Part of a small language model's weights: 6 heads of 64.
MLP neurons of a small language model. Each row is named by its layer, matrix (up: input weights) and neuron, and shows model dimensions 48-143. Each number is 128 + 32 x the weight over its row's rms, rounded and kept within 0 to 255.
Before each neuron's rows, "fires after" lists the tokens most often just before its 100 highest values on Wikipedia text that the model never trained on. A number after a token or word is its count.

fires after: " B" 18, " R" 15, " b" 12, " t" 10, " dec" 5
L5.up338 [156 140  99 110 120 174 103 171 166 126 122  95  81 158 122 130  92  99 116  46 138 144 151 125  80  81 120 153 140 115 140 156 152 212 169 139 159  46 117  99 168  95 146  94 208 117 165 111  84  83  87 160  99 121 116  88 142 153 147 109 109 101 125 115 110 143 165 149 148  95 142 182 132  77 179 126 125 145 137 166 151 143 151 127 105 157 127 153 123 131 148  90 123 107 110 158]

fires after: " the" 16, "201" 15, "200" 9, "'s" 8, "199" 7
L9.up173 [145  59 147 121 120 186  80 141 120 170 145 128 105 111 144 118 148 112 131 151 133 161  93 145 179 116 128  87 170 142 158 118 140 158 130 110 172 100  49 114 133  96 147 102 152 145 118 140 148 102 129 139  96 103 104 157  91 164 142 155 146  63 118  51 183  80 146  62 154 109 124 185 165 138  88 122 238  81 117 138 117 137 175 122  99  94  95 127  85 160 152 162 139  65 130 133]

fires after: ":" 37, "." 27, "/" 7, "-" 5
L6.up152 [127  59 110 167 172 161 137  72 121 121 110 173 104  63 112 105 144 151 139 151 125  97 146 140 108 127  77 175 148 107 138 128 119 145  90 158 111 138  90 113 156  97 145 139 161 148  82 150 107 188 127 129  49 128 104 169  65 161 214 148 151 160  74  69 107 100 111 111 135  58 184 148 174 189 147 108 134 203  85 144 156 143 108 111 169 115 161 140  83 120 192 121 147 143 110  87]

fires after: " d" 12, " b" 10, " he" 9, " st" 8, " t" 6, " r" 5
L8.up368 [150 100 158 121 109 116 103 196 160 166  78 163 129 157 130 109 134 115 154  87 123 139 149  82 114 155 119 119 120 125  98 127 133 121 165  72 176 114 113 110 141 162 180  85 159 126 156 111 200  79 143  78  32  73 187 140 146 141 215 124  85 118 104 105 115  87 181 113 174 109 144 139  99 110 127 137 117 152 144 151 152 160 144 161 142 146 151 100 138 105 120 120 103  92 102  95]

fires after: " United" 19, " of" 12, "," 10, " in" 8, " South" 7, "ü" 7
L2.up530 [117 125 128 126 121 157 154 125 205 124 174 151 116 110 187 147 137 119 131 152  90  88 145 131 167  95  94  61 111 134 140 168 122 137 108 158 111  54  53  79 142 109 112 169 133 159 107  82 201 147  70 103 109  57 121 112 143 122 162 171 183 166 147 144 128 137 100 130  96 124 108 162 148  96 154 101 198 165 157 147 156 136 130 184 201 125 147 138 157 203  69 116  93 122 118 136]

fires after: " at" 48, " of" 7, " the" 6
L9.up607 [156 140 128 146 127 131 129  94 141 201 142 128 138 129 130 149 167 115 135 184  68 163 119 131 142  72 136  86 112 151 121 161 148 163 140 156  79  89  84 102 119 142 187 129 105 117 132 122 122  41 118 109 122 118  76 152  66  64 125  89 181 143 164  63  91 149 156  77 161 139 170 120 156 119 173 132 148 125 130 140 198 142  94  79 170  85  84 134 117 212 158 139 144 125 114  74]

fires after: ":" 26, "." 21, " \"" 7, " N" 5
L6.up655 [ 90 104 135 203 173 143  93 140 128 117 112 169 107 154 113 179  91 144 174 156 123 139  92 151 141 114 106 122 176 128 140 104  94  98 175  72 199 123  97  91 109 117 124 183 190 163 101 112 167 132  40 144 128 139 140 134  54 115 171 136 113 143 109 123 139  66 108 145 123  83 122 120 107 187  82 130 134 118 125 141 124 204 179 132 176 108 116 138  71  99 133 143 110 111 184 104]

fires after: "–" 54, "-" 9, "/" 6, " re" 4
L5.up22 [122 133 125 133 101 121 126 136 112 199  99 142 147  70 143 102 143 118 120  94 172 108 150 132 135  90 120 147  88 107 148 105 135 113  98 173  91 136 105 176 190 135 184 129 117 100 126 138 138 127 142  87  93  88 102 116  98 131 179 157  90 119 111 136 204 157 113 117 159  81 121 114 119 114 144  83 165 160  75 173 135 108 113 157 206 200 116 155  83 122 121 148 154 131 154 169]

fires after: ":" 40, "." 12, "′" 10, "-" 5, " the" 4
L5.up186 [ 85  85 134 168 106 147 109 149 111 118 140 163  88  59 155 111 128 131 140  96  88  94 138 171 160 155 138 183 159 110 192  68 126 139 117 140 100 144 133 161 203  80 137 105 180 105  69 152 147  79  89 133  75 125  88 104 100 149 194 136 110 121  89 112 148  81 120  70 175  75 152  98 134 177 124 129 130 135  51 146 145 175  95 184 181 114 106 118 107 109 156 116 127 152 112 139]

fires after: " R" 34, " h" 12, " p" 7, " r" 6, " c" 5, "-S" 5
L5.up526 [152  45 167 112 126 157 107 110 195 103 123 159  70 118 149 147 124 109 133 113 105 147  73 159 102  97 123  83 115 112 146 142 123 157 185  94 146 136 112 162 112 137 131 127 175 170 109 114 140 158 135 117 109 121 133 193  95 143 121 177 109 124  77 109 122 158 141 101 119 104 159 117 116 146  97 111 140 121 100 106 112 158 172 125 150 180 104  69 108 170 155  83  82  36  81 124]

fires after: " the" 40, " first" 5, " C" 5
L5.up224 [154 119  99 117 160 193 162  39 194 160 141 124 119 125  87 126 163  95 134 175 112 153 112 109 202  99  81 176 125  96 180  76 119 152 149 113  93  92 148 114 119 131 107 104 106 167 136  84 111 106  71 155  55 139 126 127 100  92  96  88 127 105 171 136 144 136 129 141 110 109 153 152 156 155 131  85 165  94  81 144 105 134 140 121 136 116  98 137 182 133 158 149 113 113 111 128]

fires after: " R" 44, " r" 7, " Tri" 7, " J" 4
L6.up531 [116  68 200 140  88 134  85  91 176 133 121 155 135 155 123 184 123 118 124  99  68 154 153 160  93 161 117  58 150 110 144 120 146 155 179 138  98 120 145 151 159 146 167 143 152 154  99 117 192  74 131 134  92 127 164 196 120 117 175 108 113 136 104 110  76  89 122 154 108  74 145 142 114 163 114 144 163 181 108 182 108 177 110 120 180 113 108  74 161 135 122 112 105  54 101 109]

fires after: " " 24, " Me" 10, ":" 7, "\n" 5, " ref" 5
L6.up646 [ 76 125 193 134 165 154  75  91  84 216 152 139 151 168 188 154 117 127 116 111 183 135  90 147  99 181 145 163 153  94 144 121 171  55 104 125 107 153 170 155 109  89 135 105 158 141 117 134  92 126 129  78 159 107 133 139  78 156 135 124 175 126 109  93 204 124 113 107 100  86 138  87  88 115 168  60 125 154 118 114 157 151 128  88 188  96 122  93  74 124 101 131 151 132 133 110]